config.toml
num_hidden_layers = 8
hidden_size = 640
num_attention_heads = 10
num_key_value_heads = 10
head_dim = 64
intermediate_size = 2560
vocab_size = 32768
hidden_act = "tanh_gelu"
norm = "layernorm"
norm_place = "pre"
norm_eps = 1e-05
positions = "learned"
qk_norm = false
attn_scale = 0.125
bias = "all"
tie_word_embeddings = true
parallel_block = false
init = "uniform"
init_std_qkv = 0.0142
init_std_o = 0.00354
init_std_up = 0.0142
init_std_down = 0.00354
optimizer = "muon_variant"
learning_rate = 0.00586
beta1 = 0.95
weight_decay = 0.03
lr_head = 0.00342
max_grad_norm = 1.0
warmup_steps = 200
schedule = "wsd"
decay_fraction = 0.671
decay_shape = "linear"
final_lr_fraction = 0.0
batch_tokens = 65536
max_seq_len = 2048
doc_mask = false
z_loss = 1e-05
train_tokens = 766500000
max_steps = 11696
dataset = "wikipedia_en"
MLP neurons of a small language model. Each row is named by its layer, matrix (down: output weights) and neuron, and shows model dimensions 416-479. Each number is 200 + 30 x the weight over its row's rms, rounded and kept within 0 to 999.
Before each neuron's rows, "raises" lists the tokens whose logits its output raises most directly, leaving later layers aside.

raises: "–", "/", "-", " ", " two"
L4.down1136,212,198,220,218,212,230,192,182,187,194,206,205,250,212,228,182,194,169,223,213,166,158,237,190,219,190,203,189,187,225,248,155,231,135,193,189,217,152,195,184,160,272,233,218,147,239,210,142,178,214,183,188,114,218,160,206,197,198,158,153,196,219,259,240

raises: "',", "'", " —", " Di", " A"
L4.down1016,179,186,217,177,256,208,294,214,197,210,215,187,181,195,210,259,244,263,217,160,222,245,190,207,194,186,190,245,232,169,202,136,208,207,178,183,191,165,233,229,229,172,176,237,233,191,206,180,197,223,247,190,213,207,206,257,271,228,193,244,174,214,160,248

raises: " cancer", " treatment", " injury", " bacter", " wounds"
L4.down1828,187,182,162,226,193,227,198,165,197,195,206,185,196,231,209,199,215,183,180,184,228,168,219,166,195,215,198,184,173,230,209,208,183,190,193,192,214,165,170,263,182,181,191,191,208,160,196,161,170,227,216,174,210,191,187,149,200,188,216,142,203,196,126,242

raises: " he", " they", " she", " it", " They"
L4.down1573,211,190,193,186,203,167,226,223,179,237,145,193,200,192,199,160,180,187,218,181,175,188,231,209,204,239,163,226,170,244,195,177,186,179,191,191,230,207,224,148,241,203,196,245,254,152,251,174,201,201,230,222,183,234,180,151,195,218,223,196,221,195,174,171

raises: "===", "The", "==", "According", "At"
L4.down1037,232,229,212,207,171,166,178,186,214,186,190,177,206,208,218,161,186,182,213,214,204,165,189,228,226,170,166,198,222,201,199,175,203,198,218,149,198,269,226,194,141,186,148,195,223,124,265,192,252,224,186,262,218,239,183,148,158,198,227,244,173,193,157,196

raises: "encing", "ing", "ring", "ating", "ising"
L4.down1425,160,185,202,245,232,209,197,141,200,125,228,182,188,164,264,193,228,193,154,110,250,222,188,238,193,232,173,252,181,112,194,188,174,213,214,162,197,210,231,230,242,183,188,220,177,211,198,205,127,194,237,209,191,213,171,135,181,175,203,222,225,164,175,191

raises: " in", " on", " held", " a", " can"
L4.down2212,197,197,251,179,204,236,236,210,195,170,222,172,175,209,287,289,229,224,243,160,194,131,180,215,127,168,223,193,143,231,213,196,167,191,209,172,250,205,209,193,255,208,232,205,158,207,191,205,235,246,173,214,187,195,204,216,189,196,222,173,156,212,200,193

raises: " championship", " division", " top", " Division", " Championship"
L4.down1430,262,201,165,236,180,224,136,188,168,211,213,181,231,226,207,236,194,148,237,225,199,223,169,181,186,204,163,221,191,203,215,211,204,187,185,155,241,173,189,160,160,231,180,191,206,196,240,124,210,202,185,179,144,208,220,178,219,157,242,246,214,218,227,208

raises: " he", " him", " his", " she", " her"
L4.down232,232,171,161,195,150,153,179,204,207,195,176,129,293,188,170,229,190,265,199,169,176,158,203,167,148,175,202,168,137,156,198,198,177,204,224,205,205,217,196,202,219,221,210,152,198,136,214,184,197,213,198,262,180,190,225,224,251,203,171,208,161,144,197,164

raises: " by", ":\n", " a", ":", ":\n\n"
L4.down1941,175,233,149,231,212,217,267,225,221,173,179,178,217,249,254,182,211,213,166,224,157,188,234,247,207,206,215,169,215,180,205,221,174,167,188,189,303,224,228,212,211,222,233,167,218,200,225,212,233,193,255,263,180,216,235,202,214,205,202,225,226,165,206,221

raises: " he", " there", " they", "===", " she"
L4.down258,215,190,240,210,205,150,206,211,233,204,165,134,209,162,216,142,212,210,185,199,178,185,208,191,206,241,155,224,153,200,151,254,239,183,209,228,207,201,259,199,184,176,189,192,186,206,225,206,176,190,175,257,167,226,148,172,221,214,213,196,199,180,222,195

raises: " There", " he", " there", " she", " they"
L4.down2289,212,199,237,203,224,164,183,182,220,213,190,163,229,182,207,146,221,191,200,192,205,163,210,194,187,181,178,167,189,199,200,177,198,132,195,240,270,231,250,193,141,170,167,170,227,191,180,226,134,215,192,202,150,245,174,164,189,174,211,207,175,263,188,177

raises: " which", " whom", " this", "which", " whose"
L4.down1830,167,179,190,149,196,203,176,210,202,220,198,248,175,176,201,182,216,217,146,170,191,184,232,195,149,211,249,173,186,189,246,213,234,172,216,188,215,181,239,147,180,155,211,167,227,195,209,187,175,170,193,188,184,191,237,222,256,181,169,195,206,234,133,238

raises: " which", " that", " whom", " whose", " fellow"
L4.down1938,195,182,172,211,213,198,228,209,239,218,183,239,182,253,231,261,194,177,142,236,140,226,249,152,196,203,237,202,145,144,186,173,170,154,184,243,210,155,198,191,185,212,238,217,205,188,203,218,207,221,198,218,207,206,212,162,176,231,178,234,194,191,183,233

raises: "ud", "ress", "is", "ep", "ere"
L4.down777,209,207,188,222,227,185,135,217,183,200,197,181,256,220,235,192,285,193,195,185,250,162,218,187,203,218,214,245,216,221,272,160,124,162,220,192,217,266,193,206,189,207,249,170,158,229,178,220,155,195,257,192,181,236,224,152,256,208,198,154,209,189,172,196

raises: " his", " them", " him", " her", " fellow"
L4.down1210,241,190,205,218,194,141,208,219,242,188,182,153,192,192,194,182,223,190,182,178,236,178,163,206,157,194,185,211,210,173,227,202,186,248,190,154,236,243,220,214,241,159,183,213,209,217,189,166,166,271,241,187,246,188,210,206,207,215,226,178,210,160,163,225

raises: " they", " he", ",", "},", ".,"
L4.down2422,219,170,219,253,230,223,141,215,163,177,198,238,224,181,251,218,173,205,187,217,202,216,209,186,181,238,242,254,207,186,162,150,186,176,216,210,225,254,177,167,188,188,199,218,235,215,208,207,197,251,247,246,172,177,219,218,185,163,224,187,212,221,212,208

raises: "red", "angle", "er", "hang", "row"
L4.down1960,191,178,181,260,185,195,170,159,239,188,229,195,220,187,187,169,226,182,222,225,218,214,187,200,211,189,224,213,161,209,207,197,217,217,216,186,193,245,208,190,181,150,223,177,174,207,150,225,180,225,210,168,228,193,205,182,199,207,226,209,193,212,187,167

raises: " and", " in", ",", " the", " as"
L4.down2524,231,206,215,229,171,213,189,223,166,209,194,200,173,198,200,194,209,208,127,233,219,228,209,156,156,203,205,230,158,210,144,225,188,163,203,164,198,228,194,240,143,193,209,246,194,263,182,181,244,205,172,176,226,237,178,161,203,196,184,207,248,150,194,183

raises: " these", " why", " this", " how", " what"
L4.down1247,195,208,192,186,192,154,225,191,215,244,188,230,158,203,212,266,201,191,181,205,238,172,248,217,245,184,194,233,187,172,148,230,246,236,235,267,202,229,242,193,201,266,206,178,164,227,167,185,197,161,234,192,212,254,131,225,249,174,215,151,243,145,196,198

raises: " its", " him", " it", " them", " his"
L4.down1907,171,242,171,202,195,236,144,199,217,220,196,169,118,196,209,124,186,210,180,171,203,212,142,159,195,217,254,195,219,208,173,193,197,229,185,206,172,184,200,198,217,187,201,246,204,164,216,193,230,229,194,183,196,247,208,168,235,192,216,207,234,207,227,238

raises: " between", " these", " this", " those", " such"
L4.down698,160,207,215,201,187,149,171,255,202,172,132,191,212,209,217,207,217,213,134,201,202,152,209,121,244,236,159,254,236,184,176,232,158,191,175,153,158,233,220,177,180,216,187,167,222,176,161,220,136,174,219,165,217,206,157,208,219,159,189,134,220,201,204,201

raises: "onia", " England", "ly", "ward", "by"
L4.down633,207,194,241,223,153,218,197,193,191,217,212,121,206,233,249,198,147,213,176,201,195,199,182,166,202,182,165,165,188,279,164,162,209,152,185,229,186,256,201,158,156,197,169,196,182,206,253,214,261,170,200,178,202,159,230,226,180,249,199,209,174,152,241,152

raises: "196", " that", "197", "earing", "198"
L4.down2446,191,158,185,189,209,247,267,199,213,237,145,144,228,195,203,211,191,225,180,223,173,191,201,191,123,222,184,201,172,258,241,171,201,223,196,212,187,197,212,181,207,201,237,219,189,175,212,167,170,229,219,156,203,200,150,175,137,192,176,163,225,146,156,217

raises: " he", " it", " this", " him", " It"
L4.down986,192,198,196,149,222,143,276,200,216,172,211,186,198,203,166,298,176,234,215,212,213,206,209,179,238,207,210,203,236,151,193,247,204,189,249,241,171,280,197,179,191,203,221,257,235,188,229,152,262,195,182,224,190,202,183,224,188,169,166,163,229,235,204,147

raises: " with", "if", " which", " except", "win"
L4.down2338,187,217,234,219,175,217,229,186,219,180,195,232,211,169,196,152,257,176,213,224,140,208,206,196,232,249,219,189,187,179,170,191,216,206,171,259,249,251,218,221,224,208,234,186,219,194,202,191,187,171,206,164,186,258,229,218,205,194,169,213,197,199,198,244

raises: "ated", " same", "ating", "are", "ates"
L4.down354,162,217,132,175,190,147,193,199,223,206,193,171,218,206,220,228,169,144,192,198,175,177,223,213,222,189,253,211,221,264,196,252,197,209,243,230,177,168,205,189,150,229,233,213,190,160,192,224,179,181,238,240,211,209,194,206,172,215,227,195,233,208,226,201

raises: " many", " most", " a", " some", " up"
L4.down27,244,171,191,268,145,156,222,232,217,210,129,211,205,173,213,171,244,152,194,203,232,184,236,217,195,229,204,215,181,168,229,156,193,254,209,245,216,200,210,161,129,187,194,187,228,171,175,219,193,135,197,215,236,237,223,181,200,141,172,217,166,146,210,184

raises: " his", " her", " he", " she", "her"
L4.down2233,211,215,245,164,189,158,271,247,194,224,218,238,219,142,245,126,186,208,175,200,238,268,140,190,174,150,182,144,241,139,179,251,188,205,176,188,189,233,208,209,224,180,138,204,210,217,180,169,200,213,214,150,201,159,195,226,192,238,220,176,139,224,136,253

raises: ":", ":\n\n", ":\n", " a", "):"
L4.down1873,214,221,195,183,153,165,183,187,241,216,187,150,125,225,215,183,208,242,227,238,199,244,242,239,133,226,194,229,225,172,213,165,203,201,182,234,220,224,221,152,234,240,207,194,174,205,184,161,197,170,193,160,220,212,202,179,233,169,200,210,229,155,185,262

raises: " such", " these", " of", " were", " those"
L4.down394,183,196,211,174,194,118,343,163,246,224,168,132,174,195,190,249,171,195,155,244,201,247,198,194,198,229,200,248,191,201,207,234,215,238,232,262,168,203,246,144,194,220,221,180,222,186,215,187,181,175,196,212,185,209,229,225,254,154,171,211,233,175,199,178

raises: "-", ",", " (", " in", " and"
L4.down1478,185,170,198,183,180,195,224,256,217,220,190,161,173,244,171,171,204,142,177,244,200,198,211,198,196,203,141,249,206,168,212,227,262,165,203,171,162,232,269,161,133,168,152,178,204,178,172,229,164,211,174,156,201,210,152,193,167,194,179,229,268,99,221,247

raises: " they", " it", " he", " she", " we"
L4.down485,197,232,233,153,176,156,198,223,170,197,184,185,210,194,208,135,175,215,209,207,171,161,215,174,263,221,169,242,154,200,128,209,172,167,222,217,227,204,201,199,171,171,150,235,213,176,223,220,194,191,197,231,182,266,182,200,226,259,206,178,195,202,192,229

raises: " they", " he", " she", " it", "com"
L4.down2421,213,180,202,170,194,160,129,233,192,226,213,156,222,173,175,218,144,170,192,148,181,181,241,235,232,294,187,243,156,243,196,252,223,174,219,227,179,183,202,213,200,152,133,184,245,203,236,223,185,203,222,210,188,185,181,174,197,248,250,159,234,245,186,177

raises: " while", " whilst", " since", " except", " following"
L4.down795,248,170,184,190,193,161,186,217,146,200,230,188,192,197,210,234,194,231,165,158,162,185,189,229,164,239,125,209,182,210,175,254,168,213,192,230,228,160,206,240,165,234,190,137,247,206,233,195,199,189,167,207,238,198,216,180,184,200,223,241,215,207,236,232

raises: " him", " them", " it", " their", "ulate"
L4.down136,206,198,184,231,170,183,138,232,186,238,167,186,196,204,231,188,231,174,168,201,257,164,178,185,205,266,211,191,208,232,183,218,184,251,224,188,197,186,190,156,179,239,218,189,220,183,208,181,190,159,234,208,198,195,190,176,235,146,188,204,218,192,176,204